From a checkpoint of a small transformer trained on Wikipedia.
Size: width 768, 8 heads of 96, MLP 3072 ReLU, 82M parameters.
Architecture: learned positions, biases.
Training: a variant of Adam for these matrices, 1021M tokens, 7790 steps.
MLP neurons of a small language model. Each row is named by its layer, matrix (down: output weights) and neuron, and shows model dimensions 288-415. Each number is 128 + 24 x the weight over its row's rms, rounded and kept within 0 to 255.
A block is one neuron, or neurons of one layer that tend to fire together. After each block is what it responds to, as a language model described it from the Wikipedia text at the highest values.

L2.down1717 [ 88 136 143 135  94 170 139 133 174 168 156 169 152 124 105 138 117 138 108 158 120 177 110 167 114 125 155  79 184 114 127 153 131  93 122 128  87 105 110 156 138 172 133 124 142  56 166 117 114 183 114 148  71  89 113 128 111 101 137 138 162  75  99 125 148 146 137 117 174 131 134 161 157 151 151 138 123 105 149 166 115 134  86 143 100 125 131 113  65 101 152 116 144  87 116 115 140 141  79  89 125 140 137 110 143 141 158 159 124 143 130  68 132 175 194 150 113 155 104  91 124 106 115 121 152 222 138  64]
L2.down1826 [142 119 135 107 107 122  87 141  94  81 121 137 103  87 143 185 113 133 104 148 108 135 135 139 134 146 118 129 102 164 137 124 132 145 111 138 160 129 126 182 133 151 111 156 125 149 165 167 170 116  84 156 135 125 141 114 141 167 159 156 134 139 178  77 118 151  97  67  98 125  94 128 123 145  92 173 152  85 118 100 107  92 143 130 133 124 145 145 142 131 140 170 180 156 122 121 118 165 138 160 165 157 122 157 111 110 160  94 104 154 143 147 152  80 103  90 103 118 135 140 161 156 119 159  92 167 120 132]
L2.down2358 [144 121 141 117 103 125 100 128  83 144 104 135 142 135 123 166 101 148 131 108  88 104 113 144 140 130 114 142 122 126 129 140 123 112 164 137 114 126 113  88 141 136 125 113  82 162 127  61 119 119 152  80 148 136 135 124 109 105 114 119 157 148 152 128 167 108 145 176 102 126 161 118 124 121 133  70 116 134 135 114 167 138 102 125 132 123 147 138 134 128  84 139 107 161 129 165 121 147 113 137 148 134 155  88 131 100 103 151 128 149 138 114 106 161 128 145  94 151 126 114 107 174 144 152 126 151 122 143]
L2.down2370 [127 130 113 115 149 140  88 141 140 126  95 115 202 141 162 123 124 165 114 155 161 113 106 124 155 129 137 123 119 119 124 109 141 136 156 129  93 147 117 112 127 142 138 127  97 147 125 147  84 145 138 126 137 116 125 136 120  86 153 125 117  82  97 109 128 123 134 126 172  76 153 144 145 111 120 169  99 132  80 167 168 154  99 149  88 137 117 119 141 119 127 163 102 123 133  99 140 130 127 147 135 135 127  73 121  97 140 146 133 163 110 188 128 139 123 112  73 121 113 148 125 145 100 109 153 188 157 147]
Description: Table separators and predicate verbs. Pipe separators in Wikipedia stats and league tables, especially near Total rows; also verbs like located, played, held and infobox colons.

L4.down1857 [123 123 145 141 104 101 111 126 106 138 133 156 138  92  91 162 146 119 121 118 129 167 111 167  92 120 102 154 153  88 111 143 130 153 149 127 121 155 132 125  89 137 175 165  72 165 125 138 141 126 170 100  93 127 149 162 141 154 114 124 140 136 106  92 124 116  94 165 143 125 174 156 120 134 109 109 123  80 107 132  98 141 148 138 102 124 103 151 156 138 142 100 108 130 154 114 103 104 129 104 132 133 123 109 135  95 139 141 174 135 130  77 149 114 157 155 109 127 130 162 115 112 133  86  65 106 141 132]
Description: Infobox fields and units. Tokens completing a number, unit or field name in infobox-style lists, such as 00 in UTC+01:00, g, cm, million; also sentence-initial L.

L4.down888 [144 173 131 113 166  85 124 138  79 153 119 120 133 116 139 157 144 178 132 118 127 107 131 140 160  88 128 123 120 146 190 143 115 147 129 123 176 109 153 143 133 168 120  76 140  92 130 103 129 110 125 143 125 103 140 127 112 123 170 133 142 107 120  84 128 127 112 176 100 117 133 120 129 152 132  88  77 138 116 123 134 104 130 124 137 101 104 176 123 109 148 165 155  74 121 107 135 166  88 113 139 106 161 115 118 134 147 160  83 125 183  71  91 124 110 124 146 168 155 150 122 162  95 117 199 123 141 139]
Description: Table cell separators. Pipe, semicolon or colon separators between cells in sports-stats and election-result tables, mostly in Total, Turnout and Majority rows, e.g. "Total |", "Turnout | |", "Runners-up (3):".

L3.down71 [162  76 125  94 141 200 140 140 113  98 114 157  83 135 152 141 105  98 120 124 133 178 106  87 126 118 112 122 134 134 118  90 111 136 115 125 159 140 135 183 104 134 158 106 133 153 109  73 133 130 134 111 173 125  94 109 119 100 112 119 122 114 145 133 131 117 162 145 172 163 115  85 120 154 147 116 117 128 125 122 132 101 142 152 103 125 141 100 111  90 132 122  99 146 141 163 139  79 126 124 107 129 139  96 154  83  86 151 177 118  89 165 134 133 146 115 110 124 124  99 134 176  86 128  97 139 127 163]
L3.down195 [136 126 107 147  91  94 139 118 116 138 126 108 108 125  92 122 160 110 117 149 115 111 132 118 143 129 130 152 128  99 195 175  97 137 126 129 147 121 114 101 132 106 159 106 141 132 136 123 129 115 120 109 108  83  80 129 124 103 123 178 128 114 114 128 134  91 103 156 113 151 160 132  87 147 163 190 119 158 113 150 142 151 100 145 161 116 151 132 135 124  97 126 108 133 112 115 163 103 159 164 124  54 131 185 128 117 146 102 127 166 142 108 113  93 119  86 107 166  86 128 114 132 110  81  67 132 139 146]
L3.down431 [121 121 125 129 146 129 125 121 110 149 118 112 112 146 127 172 130 116 123 177 133 145  86 119 147 163 148 122 164 129 126 151 116 138 100 150  99 113 117 124 103 142  71 125 103 114 170 140 141  70 109 142  90 177 162  88  85  96 120 122 134 158 145 134 155  77 106  95 175 146 106 173  83 164 138 156 125 145  93 126 143  94 178 154 105 132 115 155 146 189 109 121 107 170 157 178 114 104 124  99 139  86 126 107 101 135  86 122 116 147 138 147 132 136 114 118 151 159 152 116  93 129 110 133  89 107 155 148]
L3.down1024 [106 136 156 132 108 121 109 122  84 113  78 193 132 110 158 153 108 129 140 152  96 119 173 141 148 106 117 160 132 142 123 167 124 132 119 122  89 131  85 158 140 106 154 149 149 120 162 107  96 115  99 110 167  95 134 122 108 109 141 132 146 113 128 129 127 111 147 115 123  88 132 129  85 112 139 158 129 142 144 115 148 153 125 146 130 179 122 120 146  93 100  97  97 119  68 121 138 155 131 125 117 140 152 137 148 119 131 151 138 157 135 107 103 119 122 115 116 127 106 126 112 112 106 102 155 119 158 137]
L3.down1158 [153 135 107 148 135  92 112 118 139 123 115 132 138 160 127 149 127 131 133 134 159 101  96 131 179 121 122 128 117 107 115 115 144 149 104 107 120 151 153 132  83 147  64  92  99  94 160 135 102  52 103 187 123 144 151 122 140  75 157 130 105 124 114 174 114 103 125 110 123  72 136 131 163 120 146 118 106 136  83 132 120 113 136 152 169 139 123 145 206 180 122 149 152 124 111 164 128 143 131 119 133  44 118 128 115 107 176 115 128 145 118 144  95 133  84 154 160 133  96 150  94 148 148 145 124 132 117 153]
L3.down1161 [129  99 121 118 128 152 126 142 102  88 111 142 129 101 120 145 144 111 118 152 127 127 156 101 120 154 128 112 123 121  75 165  90 126  93 139 112 112 114  88 179 121 115 122 109  69 139 152 138 141 136 132 132 152 133 125 175 117 105 137 101 130 131 158 146 100 130 133 138 107 131 153 130 128 145 149 103 121  57 114 163 146 190 142 148 133 125 167 167 189 133 105  92 141 142 149 115 128  99  83 124  75 153 114 122 156 146 108  91  99 123 104 143 125  48 167 177 113 167 140  90 146 145 162 128 150 142 110]
L3.down1476 [107 141 113 145 151 135 109 133  87 111 103 152 118 100 139 117 144 129 113 156 157  98 123 127 171 134 171 153 137 114 129 123 130 122 116 113  79 123 157  89 120 172 151 156 148 117 159 125 166 115  92 149 144 105 143 130 172 145 110 105 103 127 175 162 110 127 103 147 132 134 148 164 191 120 175 141 129 120 138 159 131 112 152 155 151 116 130 122 127 128 132 184 140 129 140 128 136 159 108 113 152  36 124 117 138 105 162 103  86 156 107 135 167 119 116 154 103 104 192 129 132 124 127 147 134 139 143 105]
L3.down1591 [162 129 110 153 190 145 101 130 122  96 157 128 145 134 113 159 136 132 129 163 133 130 117  97 165 138 135  97 161 132 108 141 103 140 108 105 100 106 134 114  69 146  77  78  98 111 139 151  90 133 102 139  91 162 103 134 108 103 124 142 121 124 144 118 143 120 119 110 131  94 124 157 113 125 135 142  98 121 111 163 174 124 165 167 114 166 141 157 167 129 100 103  97 114 143 111 151 143 123 101 119 137 129 122 138 130  95 143 201 151 150 125 140 134  46 152 137 113 152 125  91 151  87 124 124 129 128 138]
L3.down1849 [139 160 140 130 135 109 131 139  66  84  94 109 139 132 143 122 127 121 125 143 112 137  89 147 119 142 136 121 116 133 143 135 139 125 108 131 145 109 106 124 116 160  68 150 125 118 152 186  82 133 106 128 119 120 174 109 100 101 101 127 147 128 121 118 146 105 124  81 149  99 117 173 115 117 139 211  98 117 135 130 121  99 157 126 104 166 113 130 151  81 158 127 154 145  69 169 152 120 129 100 143 163 108 141 151 142 130 134 133 122 152  75 131 129  65 121  74 108 161 150  77 156 113 134 161 150 129 170]
L3.down2213 [117  81 109 124 135 129 139 141  74 148 113 143 156 142 136 121 127 131 126 140 159 167  89 170 172 114 158 108 171 138 173 139 116 124 124 125 121 165 112 102  94 109  99  94 144 142 203 164 117  64 102 130  82 109 133 106 165 104 160 137 185 117 144 145 146 116  82  91 146 123 117 137 135 164 142 139 105 116 106 111 122 130 202 142  81 149 105 184 140  88 109  94 115 122 162 122 145 127 137  95 130 114 139 105 120 117 113 141 147 116 172 117  95  95 101 112 107 131 116 106 121 112 145  94 133 106 113 119]
L3.down2417 [112 158 119 140 131 115 148 153 141 125 119 134 147 166 130 160 153 155  80 115 107 101 116 111 112  88 107 121 164 129 133 115 120 125 125 118 123 119 123 145 117 121 131 114 146 147 108 131 156 114 147 136 147 151 117 130  90 165 151 183 138  95 114 109 150 146 129 110 107 153 132 145 144 103 164 165  66 127 120 127 121 176 148  95  80 179 138 154 141 117 138  97 151 148 148 161 165 125 136 108 101 129 103 131 115 180 118 118 134 105 123 168 164 137 118 130 166 118 143 113 123 129 131 138  93 142 103 101]
L3.down2504 [110  97 119 143 113 106 123 132 165 139 109 131 111 127 115 171  99 118 130 143 158  95  95 114 106 138 142 109  95 130 141 161 118 143 140 101 146 137 124 120 134  88  83 102  96 130 123 130 199 128 123 126 139 142 111 104 208 134 173 150 108 108 114 143 126 135 116 135 147 137 127 103 159 165 116 123 142 154 142  91 144  99 180 157 135 120 125 153 128 159 151 127 108 108 153 107 111  84 143 139 130  89 109 107 136 122 137  78  69 122  87 124  51 116 143 111 117 156 144  88 106 109 153 145 117 142 157 124]
L3.down2617 [150 128  88 148 156 117 144 109 168 134 103 146 115 119  98 157  96 108 116 140 152 104 110 119 146 128 144 151 139 127 121 184 114 121 124 107 134  95 130  78 110 144 121  90 138 130 120  72 142  99  91 174  92 114 123 144 105 124 165 155 100 105 110  90 133 119 110 135 157 140 147 122 126 145 133 135 128 149  84 187 124 121 118 160 145 115 128 129  96  79 117 121 169 153 153 126 132 127 122 109 115 118  83 139 127 128 110 171 184 119 146 121 136  88 134  87  87  92  98 149 127 181 106 113  99 156 137 133]
L3.down2711 [145 109 141 122 110 116 151 120 130 162 113  90 113 100 111 118  91 120 114 126 136  80 187 119 107 139 102 141 140 127 135 130 126 127  98 120 132 148 110 101 102 109  73 154 148 119 153 139  98 169 130 121 104 149 141  97  89 155 144 132 154 118 162 175 146 130 134 133  89 108 122 124  77 141 136 134 202 117 113 155 128 150 109 143 111 142 117 149 147 113 140  90 118 161 111 151 133 142 167 132 137 159 111 160 121 132 127 196 145 141 144  98 151 110 130 120 135 136  99 122 110 136 105 104 168 108 125  99]
L3.down2760 [150 150  96 140 158 135 128 133 116 127 104 141 126 169 147 165 107  94 121 112 142  63  87 145 158 128 137 111 114 110 148 186 115 128 132 109 147 150 100 180 135 132 137 133  86 110 178 107 132 122 138 126 162 170 144 202 134 145 174 111 102 113 118 139 138 119 114 123 137 118 142 127 112 118 159 134 102 132 125 111 151 112 146 158 150 154 116 117 118 117 106 146 119  96 115 136 120 111 114 129  99 105 156  97 112 132 151 160 135 168 115 155  96 102  69 118 133 177 113 121 149 115 144 130 108 129 163 130]
L3.down2771 [130 136 117 149 138 107 147 134 134 126 129 132 110 127 115 171 115 122  98 163  80 132 138 141 137 141 151 105  79 191 120 146 138 119 160 128 118 109 134 101 110 146 116 123 101 115 128 127 149 106  96 140 123 170 144 153 198 146 151 148  78 113 165 143  71 100 126 134 168  87 120 113  96 127 146 120 121 147 110 137  86 121 181 114 130 121 139 111 118 128 190 133 113 126 116 152 164 135 117 166 119 101 145 131 128 100  94 169 118 128 106 144 126 105 141 117 101 117 109 160  97 116 115 138 141 117 138 130]
Description: Late-column table separators. Cell separators and numbers near the end of a row in Wikipedia stats tables, just before the final columns (total, goal difference, points).

L2.down812 [103 134 110 129 145 142 144 108 131 137 139 126 150  83 114 176 153 105 109 139 117 131 174 106  89 141 141 119 147 128 128 149 101 130 162 119 125 102 135 170 120 121 125 164 167 121 111 106 106 168 142 121 111 183 118 146 155 142 149 169 132 133  79 154  78 120 134 115 133 139 111 132 113 112 149 130 171 150 113 122  97 159 153 119 107  96 137 166 180 133 133 148 131 167 105 173 135  99 121 130 105 120 141 103 133 130 113 151 124  75 130 112 177 108 143 146  53 142 117  83  91 134  62 128 105 112 101 141]
L2.down1229 [103 132 109 149 219 108 149 143 165 124 144 158 138 101 157 164  99 111 100 118 132 121 130  83 154 117  93 158 136 110  99 124 119 142 163 129 101 128 124 160 162 143 149 115 127 118 130 157 120  90 139 147 127 108 163 142 108 105 160 179 119 161 138 139 110 133 115 154 126 156 133 110 159 144 128 133 117 128 172 108 143 127 144 131 126  87 156 111 156 107 102 130 128 145 135 147 112 156 147 149 105 136  89 131 134 120 111 145 112 138 118 104 123 158 108 121 211 131 123  96 110 135 137 169 134  84 145 138]
L2.down1564 [131 153 104 127 130 122 147 133 144 130 125 108 131 145 111 146 110 119 109 151 149 102 129 130 118 112 126 116 135 143 125 131 113 123 130 116 117 116 151 157 105 135 179 135 140  95 136 109 145 150 160  52 179 136 112 103 103 146 147  93  93 121 149 146 148 132 143 120 108 104 151 131 139 139 134 119 124 157 111 134 129 126 115 120  86 137 116 165 107 141 176 131  88  99  75 113 134 165 133 105 148 111  80 118 132  81 127 125 162 160 161 128 118  74 141  84 119 129  96 115 103 164 129 136 114 131 135 131]
L2.down2107 [124 111 134 115 171 140 123 110 138 105 144 138 123 132 112 148 153 147 113 132 170 162 168  90 115 116  95 155 143 148 129  91 130 147 101  99 139  69 131 108 128 140 163 127 127  98 166 158 130  94 113 143 125 140 163 132  53 149 136 140  94 145 161 159 136  84 118 137 112 102 179 140 128 143 154 105 180 141 108 128 128 100 129 131 123  96 111 118 129 141 134 107 145 114 129 134 107 134 161 143 113 119 130 180 115 138 109 140 137 156  96 130 117 112 164 112 160 126  89 118 146 118 110 132 115 115 140 119]
Description: Fragments in reference data. Short tokens that split names, codes and numbers in tables, infoboxes and lists, such as 312'19', Bigorre, Mélissa, Theodosius I, Kemény's.

L3.down119 [121 114 132 106 177  98  99 153 127 121 109 172 143 138 164 150 120 108 118 142 152 120 127 146 102  87 107 149  56 129 110 106 107 146 138 141 164 104 163 180  90 134 146 132 119 200 156 166 133 130 117 107 121  81 130 140 113 169 116 134 130 114 171 194 159 108 118 152 147  96 134  77 117 176 125 121  90 149 144 180 121 179 148 141 141 129 130 142 140 146  93  93 115 109 148 103  94 148 114 154 119 117 128 117 129 136 132 135  99 146 130 119 106 159 123 139 117 154 117 152 118 135 118 118 113 117 120 142]
L3.down357 [128  97  93 138 111 118 104  97 155  73 112 101 173 117 143 185 162 157 132 123 156 141 108 156 132 169 141 120 113  88 154 133 135 130 121 145 122 142 136 132 102 115  96 133 157 107 117 113 131 110 150 125  94 111 152 105  88 129  87 117 116 161 162 127  96 121 141 115 139 148 146 113 113 135 105 131 112 127 135 139 155 121 105 135 106 140 135 147 120 143 153 133 180 136 150 134 120  98 181 162 127 101 124 139 129 118 119  79 156 100  95 118 141 141 116 100 114 129 119 156 125 104 142 124 133 113 166  94]
L3.down394 [117 158 106 128 180 113 131 127 119 131 142 150 166 132 116 139 112 119  90 165 176 109 115 108 107 118 103 157 128  72 195 157 126 138 120 106 145 139 140 133 128 134 120 122 131 134 174  95 134 104 118 116 135 121 142 132 118 108 181 124 109  68  83 114 143  57 153 120 109 130 123 156 110 195 178 138  93 136 116 168 152 116 114  96 116 160 128 139 145 136 126 100 145 160 159 129 109 139 137 142 107 112 142 133 138 127  81 145 141 134 105  96 133 106 153 118 190  86 165 149  98 124 104 139 160 123 116 137]
L3.down872 [114 152 159 101 133 159 127 109 113  84 125 106 128 115 129 102 135 136 160 144 139 132 141 101 172 140 124 122 130  97 137 136 125 122 122 133 141  98  76 139 159 137 101  64 151 152 142 161 142 134 134 119 146 120 148 135 142 148 128 140 124 135 156 116 130 118 131 126 109 153 114 102 133 134 206 141  98 109 113 125 166 122 109 152 147 148 129 118 137 197 136  98  83 146  92  82 125 169 119  96 132 142 108 113 105 164 140  85 143 156 143 182 124 151 128 103 146 127 162 123 144 148 122 115 156 101 112 119]
L3.down924 [181 152 139 147 148 173 103 102 168 143 133 115 122  90 155  86 154 120 125 129 128 131 146 127 174 102 143 108 129 130 111 146 130  98 103 162 179 106 158 107 135 149 108  93 126 141 160 128 169 130  57 133  87  97 110 107 144 162 146 153 120  97 134 160 149 132 158  93 114 161 146 112  82 155 132 107 110 130 131 133  87 113 152 141  95  82 138  80 119 159 111 107 174 153 114 128 123 172 133 142 132 116 106 105 151  99 136 111 128 117 130 116  91 161  89 109 146 147 122 161 128 168 154 114 101 121 134 109]
L3.down1092 [180 121 120 134 148 103 117 132 152 117 119  83 114  98 150 106 126 123 141 157 142 122 105 112 132 142 109 102 120 168 101 117 126 138 128 136 161 132 111 131 123 125 103 111 136 135 153 125 130 123 142 164 151  94 137 158 142 133 103  68 148 179 131 131 145 156 150 120 183 123 171 134 101  81 149 136 112 112  87  93 125 100 102 153 116 169 132 118 125 143 137 117  99 139 133  97 117  89 114 117 114 146 111 143 155 134 129 164 158 144 130 120 114 159 183 111 126 132 113 138  77 100 116 123 154 113 132 166]
L3.down1350 [129 123 132 121 126 151 166 136 113 100 151 101 174 127  96 151 115 126 132 150 128 145 135  97 147 167 121 158 114  94 164 149 145 141 105 140  97 171 142 110 149  77 112 118 169 131 159 141 151  84 119 172 143 114 154 124 112 135 116 111 138 154 108 113  74  92 159 123 131 127 163 121 125 118 117 144 154 112 104 151 141 138 120 151 141 120 150 119 115 141 133 114  85 150 189 148 122 137 153 185 142 102 158 156 138 141  92  99 129 150 113 117 152  98 110 156 162 103 152 113 143 160 157 150 137  99 126  52]
L3.down1955 [161 120 109 118 114 154 127 129 147 111 113  72 125 113 153 156 125 130  94 138 154 145 134  90 101 148 114 164 136 101 141 150 142 119 135 126 122 134 122 143 119 160 145 153 154 125 132 100 124 143 147  85 132 144 191 170 152 121 112 138 112  95 127 149  98  82 145 109 135 116 133 106 112 143 132 130  77 133 140 184 110 117 141 125  98 137 127 135 174 126  97 110 149 136 135 168  87 142 148 107 126  94 109 133 151 157 117  38 143 145 119 149 110 134 124 118 146  98  96 154 143  84 100  94 131 110 106 122]
L3.down1968 [ 90 162 141 121 113 135 106 142 138 112 125 124 101 148 127  80 112 150 127 131  91 170 140 109 119 121 119 135 119 148 129 124 147 130  94 124 128 112 135  70 153 121  71 143  96 135 151 155  97 137 124 139 127 123 151 132 125 113 114 114 137  92 132 112 104 131 118 110 116 121 120 121 186 123 118 143 155 169 142 102 116 147 175  78 103 137 161 147  97 115 140 122 140 149 105 129 119 102 141  96 128 100 160 108 126 119  96 163 138  91 126 139 113 155 118 109  99 116 123 138 127 147 124 109 168 121 148 129]
L3.down2095 [113 117 135  95 121 110 140 129 118 102 142 114 171 114 124 182 110 131 132 133 122 115 143  99  93 159 115 103 137  62 118 140 119 127 124 135  85 119 135 104  44 118 127 145 152  86 133 133 100 132 116  88 145 131 128 136  83 150 132 143  98 113 142 148 145 121 142 136 180 132  88 150 124 121  98 145 104  96 121 179 115 118 186 127 154 119 150 118 189 157 115 101  94 142 161 131 105 102 128  96 163  88 141 148 134 110 113 109 133 122 138 136 162 108 112 173 162 131 176 130 137 117 117 139 136 118 104 126]
L3.down2154 [112 139 153 156 148 134 105 112 131 136  84  86 150 115 103 103 116 118 133 152 149 118 129  86  98 145 119 149 104  98 127 114 117 135 117 128 112  97 152 177 147 128  96 136  96 120 121 158 120 133 109 148 149 121 122 166 120 101  97 134 121 153 131 150 162  92 173 180 120 113  93  78 132 153 180  98 110 158 140 141 120 103  93 119 128 141 157 138 141 153 130 135 117 125 149 116 152 147 166 193  88 106 114  98 144 174 117 164 129 116 123 172 153  77 156 112 125 142 101 168 121 113 158 102 142 128 118 148]
L3.down2183 [145 115  96 124 119  82 191 149 141 108 105 126 101  95 134 128 108 131 168 129  94 144 118 164 110 117 123 116 152 119 185 167 139 122 127 124 126 114 144 117 148 119  87  99  78 103 175 148 151 114  85 152 119 122 121 136 127  89  79 119 105 135 145 125 152 177 144 133 137 136 131 151 133 122  83 134 150  88 152 154  97 115 143 128 132 171 130 125 125 149 116 145 128 124 135 156 138  94 170 160  74 149 146  83 124 143 126 140 156  98 122 103 129 125 142 161 105  86 104 142 110 148 102 107 132  91 144 150]
L3.down2204 [151 115 129 140 175 128 153 128 132 101 111 132 133 121 110 108 129 135 133 120 162 119  82 115 138 153 119 146 118  94 123 151 128 148 160 119 108 112 119 162  98 118 100 175 123 151 136 143 138 196 126  90  97 199 149 118 107 158 137 156 182 121 162 130 192 114 124 131 166  77 167 149 107 164 130 111  86 132 156  92 110 107 154 133 131  95 148 103 126 107 105 142 108 142 173 122 116  87 128 104 138  88  93  87 101 135 171 115 108 154 109 101 153 156  57 118 123 127 137 110  67 158  91 127 122 130 115 142]
L3.down2495 [112 146 148 129 171 123  94 125 135 108 108 101 106  99  98 138 106  88 125 135 142  87 120 103 146 163  95 109 127 106 136 119 123 124 111  97  99 148  90 128  91 114 133  76 139 127 121 122 152 130 136  67 159 124  84 102 133  96 157 172  66 117 132 129 117  98  91  99 129 155 142 130 108 103 119 108 125  92 113  98 158 120 132 149 139 121 169 102 100 137 137 115 119 148 157 124 166 132 149 129 115 141 146 129 110 151 109 104 127 155 175 111 119 134  99 138 147 212 128 130 131 172 136 140  97 125 126 127]
L3.down2563 [130  99 179 128 119  82 108 112 129 153 152 138 122 142 114 200 119 117 148 137 125 100 105 146 129 133 134 155 105 137 139 155 104 135 113 141 126 100 100 151 124 124 118 152 153 156 118 129 145 120 100 133 103 146  97 118 147 105 103  86 106  77 117 133 139  93 173 117 138 128 127 167 130 130 114 107 104 137 149 140 101 153 172  78  95  96 115 136  86 148 138  68 111 143 182 126 104 101 116 168 149  91 130 128 148 114  98 175 145 154 141 146 170  57 127 154  97 103 155 132  96 119 138 101 101 135 119 162]
L3.down2732 [122 130 114 143 181 134 142 123  90  93  89 133 143  70 173 122 139 129 152 102 161 146 166 137 119 134 157 137 156 127 125 140 125 123 161 144 128 145 141 134 105 125 139 128 147 146  90 142 143 129 142 137 121 117 125 147 130 137 125  97 139 136 125 141 143  69 148 147 149 144 153 144 143 155 147 128 144 129 144 120  93 164 100 120 132 131 116 138 130 135 123 121 107 115 114 150 139 114 135 136 124 108 121 127 125 110 114 117 152 106 178 140 134 169 128 134 101 134 158 156  97 176 115 148 105 128 131 124]
Description: Infobox measurement values. Number tokens in Wikipedia infobox and table fields, especially just before a unit or parenthetical, e.g. UTC+01:00 (CET), 2,260 ft, 137 kg; also the first word after a section heading.